Part of a small language model's weights.
Size: 11 layers, width 512, 8 heads of 64, MLP 2048 tanh GELU, vocabulary 10016, 45M parameters.
Architecture: LayerNorm before each block, rotary positions, no biases in attention or MLP, untied embeddings.
MLP neurons of a small language model. Each row is named by its layer, matrix (up: input weights) and neuron, and shows model dimensions 389-484. Each number is 500 + 40 x the weight over its row's rms, rounded and kept within 0 to 999. Numbers have three digits each.
A block is one neuron, or neurons of one layer that tend to fire together. After each block is what it responds to, as a language model described it from the Wikipedia text at the highest values.

L6.up177:537517513429447492631511570462489530463559524494483504521541500546515531480514495480515525446509478431502498467524491482484512548467486511471525533566500494491549486540532517579476429441504455560552498503509515532488470518528550502548439479483395528516517534414476507572511520458452507545
Office tenure dates. Tokens in biographies about holding posts: date pieces in term ranges (201, 200, 195), and words like appointed him, post of, elected, serves as.

L4.up23:528410547498494455523442440516540516510527546488508505537430511531610454513517535467464537511547479427511466518472482448497564519583495473519570551565533515451512495468528453548528475554495491554504537472539537429549527509547557476477526528565554488470542548486497574496443445520461537513
L4.up67:482526456433483514454505482454479447606491471465479459489562536526524470462462484486496576517609503492475508486491559519570529509447518462561547476510468507448404464506481488539463522540505508521457530433479515490472561465443514443512462499529458544532502521447528509481503514496497514443
L4.up161:500545508514525532525526510510473466504440553487536483469506558478491510542462480493510554451597475404424444511580537432473534505581470444513438553478549493460510535467482535489513458515412472545491452531549510455532472483493505459478458520523527507481510500434554547561521496502530475464
L4.up242:499517616534483530521476409501455453519542471478452470462474531536511509544471520557529561471559441430475491496526578502536541516600421573467470450496535540520422501509570511508488431526446485565538551544553512489511498475471497519502507513532525545520548494488566521528415451463501542492
L4.up300:490485554590515551511570522531471481483545470492492553532571539399515488492499470488496474470495464515539521541531531544562477593481513495484504464510500524502563461514492474445559529520480450475537528433481520519588526523498493488501478475462490508548556494556522504474527524516504472513
L4.up496:415517547439539498559577497411497509579563543489494454522529502498561485490499557498550574545510517546525505505556513434513564526511562541555517495483496532535461522437532586500535483507484428485472480509448469567539437453511511536510439500512526537547435486490532544465475507513546541509
L4.up518:479460507558477507557526473508494544456482482459530465524524495546535405477474494527545457494598439541433466507543561482490472529521534454529500528528463503502450507527500531531453451492460518545437496460559487449535446471443556479491485470508517557575509497499467511499484515529480456557
L4.up1537:554499479501506420488461476520470454465522487489477438514449563561468482443548522565517522507489409468535494476454520497528525507483416529482466519554471493509508456488482491517515458524481485546548503440433547533519477441445533432501554521432479428504500483523506527429517444503517579586
Year final digits. Last digit of four-digit years in sports career lists, tables and season ranges, such as 2007: or 1990–91, also match scores.

L8.up16:517573532503478427515590546435514515424561452502504443548514495532516509509507572553466532491467534522476501512500536538471544503588403558500543514511566457469498470483502429539550484486565486527556515478489493499565580478400432517487506530448444486517504594527529505526534491483484514457
L8.up329:424453493507592469401522544535546488456508493513534504484472489518473492522508457528521513492476565481572499494435519469490497544513481525511549527545458416461480479539526537553519503482519505558544509481509461545549534533517503441442501472550555471596516440511495541509481488536525493448
L8.up675:386496498518568523513593507489455609444515461458606495524530473475539581530501449537449500442538534603453452518541545465509524488545394550508485447461451486429468486480595540482521530529489461478480494514522486511571462552497427447552438455440504498565572473542562558486512607453469469502
L8.up1162:474545490487506492439566513480570460528528495545600470410405523510552479576471498492544442521495448476533535529582598522473472458445484523519457514622524456441536449501505458505514434457581505483490467498478455411558457466469477525465498493468539515469445475542515525565435464589468568482
L8.up1517:535413511494543473457513462493528462534501498477501520397379499525519474511419488538517421478497511493472477452543474482545545501458508552513491489522580532411482484442600544463539554496485493494485474495489539490511516526522519513504506503517521492449544591484565479573438520475500444425
L8.up1524:539502504466527536532562480465490454520474530485574508476503567478523531560448500500514459504549501571555542525489485449493541558586495587531546476582553473485483452507584519506518470435560514436485528435560526491507543535395504462476537483506548573518537508518547476470489531504553541500
L8.up1582:499604537487559495480486498512464492546441499490473431455532485465534568486465556462464451492483581525520517436498493425545509586535540404493423460514582424514484518485531435489487522499391439485568473422545494520541450466586507445485502545448464446489466543473538529416426509444473476481
L8.up1998:467490508525516515474478512487500454491452481441586502501488483520470598457554507546570457421462529465486395493512486491517504507480510571444445516460495464549553511460502472469511479478529539480455545469514453515414541493538531507517504460554455513552491466492451479492484544535487533428
Passive participles awaiting complements. Past participles in passive or reduced-relative use, often after was/is or a noun, expecting a following by/in/as phrase: played, organized, stored, based.

L8.up289:511482534533514433454498471471546513478500466546489448483460491496485473508524490537490480522466420500496509508459479419524542521496496501474477571542524476464499520476443446559435485535522467483522451472515529485546577478543481481503518474431518441510450525502488509553477468447521520520
L8.up530:530508485618489473478476504486593562420452533534478449550601495500549477471558513525552445430536491535502483502475456505537464521549504514513486564576487468455484508468475457541524494485538539485554472454452474517552501451478539504509475516507551468480535463418512522615483471548549520551
L8.up564:508535520553544564509501498534538544493503482472483494548527468474567480561505522453518509508557442500442485541511490499510512552548456487525523490528464461496484484452478499482475489486507558548519536488568525412487535390532459529455481532570490421489533529472500455530494505479541543450
L8.up679:488617494505539539548572505546553525514424565511480472530499474525494455583469484479510482490525502511427490536490533491491495425601506468467490507530477461453545446521565443493496492463459501464483466494566508483462550485407416497489550548499485554419459549463480480519492587509425505509
L8.up1100:501565508526467465467502403455567519423502544402447491525516502448521430520558591529552612406508510550498415494531513528461493489477467476502480516449535531501479462503574496480468491545525522468474496546454478440459493449531503514460544577522523447443498538389472541534487517471442492561
L8.up1149:517520550441471489517435476428494453442482526421526505511495490509578532494530498543554585417556497508429473513550511478542518462491511543469548529505507564524551533480418546509525518483446449511465516474485498491555526524478549506477546566569447475523566539389506537478470516496444518533
L8.up1914:479539513513483458523550520493578483498554523501504436520526514549547480462515590474506478459570490499550500485437580504542539487478457516480449510560522535464503516481545556579429490457479510527475534516477561481593537426473538403535508568485517483512520534522487500524445561525476475456
L8.up1991:450532551519473510522493520551514491459503534460532483462557476486535532444494529518468468447570537455460464543546507514517544472452432527560533539467464515476490550462515500526461508421526520448547512541528496506495495490438503495551529541480510449453503493450538502523492603510512489617
Role and position nouns. Nouns naming a person's role, title or position, often after "the" or a modifier and before "of", such as president, director, referee, footballer.

L4.up379:590455436516503522539550466535545492577542443535465467465464505577552520429494548516554533467576483532529465505454531588473596555475522470574510419520435516551488454471484492607378474471491455540566433472488543482535450442452562546445473529498548542610459516476487553502521530462504478557
L4.up809:452545579509514551519496561492524558554492576479554513443525471497475579494552530442459540468551582493541461570548564429506481527488567454576483480505564462534520529484476531468499500480415467571467445486557548440487553521508516409510514470516452471513516484523556556479523543526543439528
L4.up1061:535494512532504518586509418529528498478483507447491479487549570469490493498449548482542411463585477439509479520491445487484534541460549547502496505542507544530472522501511534474555504498458475460555438461531567479462483463507509471485489519515505494517524532609522436580500491468477495487
L4.up1160:514567526572549505547585495452562517566494516484465445586487541552524462401576506552467519496570494443516499473516500524526495507443505472510515627510461504533492470513544455519509487435469490502437515497473477473477499527449540467475416446520498594498509521482537523508530486498466510562
L4.up1472:476479503527519463428465479517493567439467604504551468514563419497480535445455420461564441511461475479479486445598518514478518494541499493444563415487468482463466537518483468483484493484538475553472573531505491477476570490497479492510413560447554401544546509530502471567519481525529517522
L4.up1569:570539542528529501451516544536488482530513515471491516492551457532472479539517516550560536546582505493475503478552553472524476438584452485503490500469568501504534478487521460481521542487469558459460553523464585462470572512445454468504474490485518484446504486496555502596454519436510477523
L4.up1617:511482458534460480534501477505558501575407509441434483478494529578515411382455502471507500520485467522484539521493488484494439421469502453498541444460484581502534537408536507578491531505448536533467540472544542485485463466507571490450517525478458534536481490481502503497404492478542556490
L4.up1883:538534524486573454515504487406499465490495500465489500536490529591521468495453497501557493499529404449453503445540552483525482562459504550526504460504488527468506520522457472572468513557462486529542526533559466529538482477532503525483447536605438513532580497442578443500430548512474502513
Zero digits in tables. Single digits, mostly 0 or 1, in pipe-delimited stat tables such as squad caps, goals, vote counts; weaker on "by" after "Preceded".

L4.up288:529519535495460484627499513549428494462551471508513478519511536480493537469568561510487492541481508548487462464437441573515502487513493464506490536571502490471534468497508494558465566462480534488518509432491462489558503472520508510517527442432473493535590523538496413509452543473542508511
L4.up340:556449478497460494432500480503485473558490443520496487522521486469491483407540504460574547477434521487517532550487424534487604471522504457519430488531564500475447427433526541491466508477513450475477577509463540560550495443516579512553450446514511504515519468503538472499468497502501526573
L4.up563:556523530459532447441513462503518494490513551575524482449517458492470498479485533497523493540460549472409484458469496512507455539508483500476389433475461420495555497494431534441532460441493510543462490533490493467496549478454464498521538516526495540565512463480471496470445496571559475525
L4.up1341:495524490452556515477466463468499535533462469447543522475456466488565539552469522553519552536470433566564506503501487542502484432604539510516510504548592464443471519524487486484520503524476471466505561523546475535541595525496512522475496418505551481486576477544411461499556536487501451547
L4.up1365:441482466426548549468538476440534540453473558496490497468541537491523542503469473489454486508583471553485485484604456526482506510536521471467546493480520532490494407514486439449512530444467524527500524517520498500491564365443427563497455525505523528525472507488444528513495579448463521499
L4.up1598:471523548577527432471512466500550513511513435527448476563526531506518515517507462475504524512537527545504471477461551537520538515541489516555494499473501539517472502429492454544437501478517481500557458499570505404541529500410476518454530430508515543503513519498592472561441492520478555495
L4.up1805:596512475605528513484416488546477458551447462504477437514543529488437517455526530580557473539477543494544509489503516578496496500485463487499519443564480468504535572453518556549455505494559470478516527524479391502505468518452520396510467482467516459485521511506500487539497473600492546632
L4.up1924:581515487504545449495510534484517493550503448476542442459561475551443505549512511450456511560499527507509511565479523465534516534470444487519551540458503559455539562394486468541485538588474541468458483493540490473517440509567475546566512488536481465518516500529575496507487454520426493573
Delimited list field values. Tokens inside dense semicolon-, colon- or pipe-separated data lists, such as race-result codes with finishing positions (ATL 17, SMR 8), certification lists (RIAJ: 4× Platinum), stat or credit entries, and table cells.

L8.up218:488523475474481448500469531509480502434453412485507510477473510451537438497548456531503553579434572520490463571489496497538472468534447485489489502476489579502482489498424451518526529513450550496483471558457420523522535491435479523479503535538452489491527532556466500546583466541505543522
L8.up321:529514525405485514512478491536521485484523491483485471489439527508538411451529553534506544458606459541525443517499438564520546559502462542498458511501477598495490483432470469520475541437425520479530478558476464428436479450460513514486545416540540515489469531496488528497509480593549465491
L8.up527:472428549447608435476473468508517459497525500493623462524549568471469520534553515537491444490502491571539501462477471495457500524443463537522459485480555554528572574515496429537538510470520487469515472454527505484538571516512513539432429484493543476536576507538527458522561562521471507490
L8.up819:539490504495531474470493506488517429485489487498472443543446449524572473415516544520471513517549475569448482493517492529553564560470423539530556458571556479509497498574521535470422540569565518509522400466506458504547560456627519532467423483539501474491467464575491486489509478498531527524
L8.up1328:514526472546554481444615474525547562423412561543498509592541483486485558484489523554516439440506487489538468454538480524500511505502504494491505542499500479544462520499478464514494473558470571515427516489550505473501458517511454453481430498533522511474571459545497512429497551603508538494
L8.up1686:575475503466504413494479486482505511521515472506433535481451451512490444495452452472542532501539479475520417465492469515549460512562480547487438466437585478512613499483464581505541510489509533513455486570418498424457533505534494493481418466505464491547501518498576584560520476547462527489
L8.up1750:505507450561505532489471548500487473460489498539523487491516527474519477497489508461479450392536484603470486510592471512473548484483535453482455496571509542495549481459484511528525498496531563510477440479589574442539613513454506439502478453538460509491514533498583513602514530491473590501
L8.up1787:519471574533526496512495528570515481493573495500528514522476584500529479503522520470540513466552470501466475504448500530459518471582555524453452504461561496500502564443525456456513507517531524515508486495490561447488536532510527455447558593488514439477480467545444463458518595483541446490
Code-to-number separators. Spaces, hyphens and punctuation between a short uppercase code or ID digits and the next number in dense lists, e.g. "CLT 15", ISBN or CAS hyphens, and table cells.

L6.up222:485494494511452485544457539458593490507505469499456554464474516496537513473469530530492524483492495520513440485470541476573507494525425553433439513542596536505520516512531535587499504506448542579492506471534504510522498516526549526541430458420517514537525507513540558516501490529537511521
Copula and passive auxiliaries. Forms of be (was, is, be, being) and adverbs right after them, where a passive participle or predicate follows, e.g. was later discovered, is thought, can be classified.

L4.up151:420515542568452537575484481551499505561549457591461517419470486518497505532515523567521500439498487484551513564522533442493513478517506476581488491480549503453497484505507488536559501532513464503524541547590449452479482475494566548450515477484599461494563492450590478440506470481454523513
L4.up374:521550454434544479610500505509470477486499478448512497429445532522536483463507483549520561565493513557458498482502565542510575497520507483513495539538515587545438466499479513496446457478499594521488491472544540510487534514498543536586505508510497487520477488521545543491491503501540597491
L4.up471:400562542501545505503474524486472491513442498527550443536518488479545509509547574530599473504546476491513540554486435527571568523527533515524452493472499490518523491481483533520462499470530500526494478518502476488525455503505537502521439487566514494539501453464504551442457481505444538518
L4.up731:479469523515552464578462505497491503463545413456533466487553468488533533520593554527557513597561501521588467517520459493550601483512450479541501522557510552444488522545471546528518522505539481512502458477464466553540540487464541413462422518451431467526540585596483546544521431453495538468
L4.up798:507504477541467524497499527527464578485536413482518449467469527523603490448531530582572484534481544499514509538533524504490572548476408428531492524582520502455471521536448514509458488517537512505507458501531421528506461507450517451515513502504534453547521611532517528502451488477438508594
L4.up879:472505509473479477562442503525514476542497499484479496473523531471472485469517551545455511470462472506512464526499429426449577494475498513473477483535537504522498539514459489492475519463460530506487499496506411473478473553531559480493469560518482542517491526530520517440529449527473490478
L4.up1072:497487528500518523497462590494478523507528453452465527419448557532503467467538465566544443523473421449446511543500511480546536457512400544524445476541556474525481450406557457559526446550528552486524528560541480506489543517528512552512466474531626427503564472506494534498507534559481535493
L4.up1170:529540480533475476476552525523499502453552549492472470489494519509556518468422460518477411477495434548500501475529498536524474518510468529526474544594553494497593488495531472517574468535490597414562564587493555507577457453456562484487487586522490536456536467512516516499469499530464505548
Verb slot after auxiliaries. Main verbs or adverbs right after was/were/is/been, e.g. completely, arrested, often; also word-final verb pieces like -ched, -ants, -aded.

L8.up36:524489561475527423495486479504497504527505455530514505545466479487480447486419498432465525493454518516504455523495461473513494571516505537524524515503482497492487469529499480561502509509452566453535479408503381500549536508521540506537495455556456568568547497456502442537415485483517510498
L8.up395:553562541492550488531535499483464484500554440484461506469566487454465499477471497558584476511459522548474512511453535479534537472449478517539520487473439451469508456519503467506569504495481505486493551513467503502507537430510545501500489537488473478512565515461500515543531478596449464539
L8.up409:495523508470506443545559489450569458456439532473584439474569450519507512530480543527526438527566519512547454474491522579533553463477491551533448538459531494564512473523478523455417473478488487513497520442482489445543475544525472505473485498456564476571493442509482550519428545608532595580
L8.up465:561473500459522491532534478530585465454514522455486457542413536530501460546566626431456538502558525481507491483541505466480531612552480538507471483443543448425506498531493427508473489520490583510517565498489502532535511525452537533525560509506517496497462462502540532548441521570519580485
L8.up550:485509565506526436455469478523493434456441558519508480518455482461511508481531479417450526492522457521463424468441500508562501438488437471432430465445512453460517486540501502457481519497505500518474443419481451500459491561457459558469522501554503450490580478471515492524513494472502476513
L8.up1388:518463502513491544535528448572568587436474467448477515485481495529543530557491458435548464498531469532463520515435509496519468496462436526453544506469576459494537470468509493570560547514494569527529490503524506426546572528549521473415458470507538441487541506544549508553510500587483514563
L8.up1924:511460435421506528439539518504495524486441564462499517543429546505515477460509486512512471532482449511527449459513586527455483537554503532491512469478509517492494497528520549533420479492493586438495489487437477555531421538484491492465553588436562563483535521434537476519516499465477443579
L8.up1970:518515535462523495515516394526510435518484623439489480491529502521472489550498556542499538583500443444494515499482579513541487482464456544494470477539472445426562492509565628448427474465443573503498439501526477448497499497507508530509483561465535577431481464514524536477544575551513503521
Name endings and table cells. Final word pieces closing proper names, often Slavic surnames or place names (Sidorov, Saratov, Bogusławski), plus zeros and dashes in table cells.

L6.up1867:487503479550483529486508478463448433466461483506537508493475546537551479460515498447525460533565532484504507527504556490511470517491490452483537497472470502537536449450548455496410506497448490467499526445514488455544492545436581516502458469496533499567463524454561492571455490517502440488
Mid-word and date fragments. Fires on the middle piece of a name or word split into sub-tokens (Mar-c-oussis, Tar-c-al, Tit-an-ic), and on year or day digits in lists and dates (199-7, December 15).

L6.up2029:517501500551517490523469531515485596530489538537483523488502522501497447504538533538485546517450450543557499515559424408540506506527440571487450563523529563469476542456466527534527447504479480533493545507460446498566631469531494501526498550522494542545519513510538498496541455487510513525
Mid-name and code continuations. Tokens inside proper names, titles, codes and lists, such as the in King William the Lion, hyphens in KMWX-FM or GOES-2, and semicolons between race-result entries.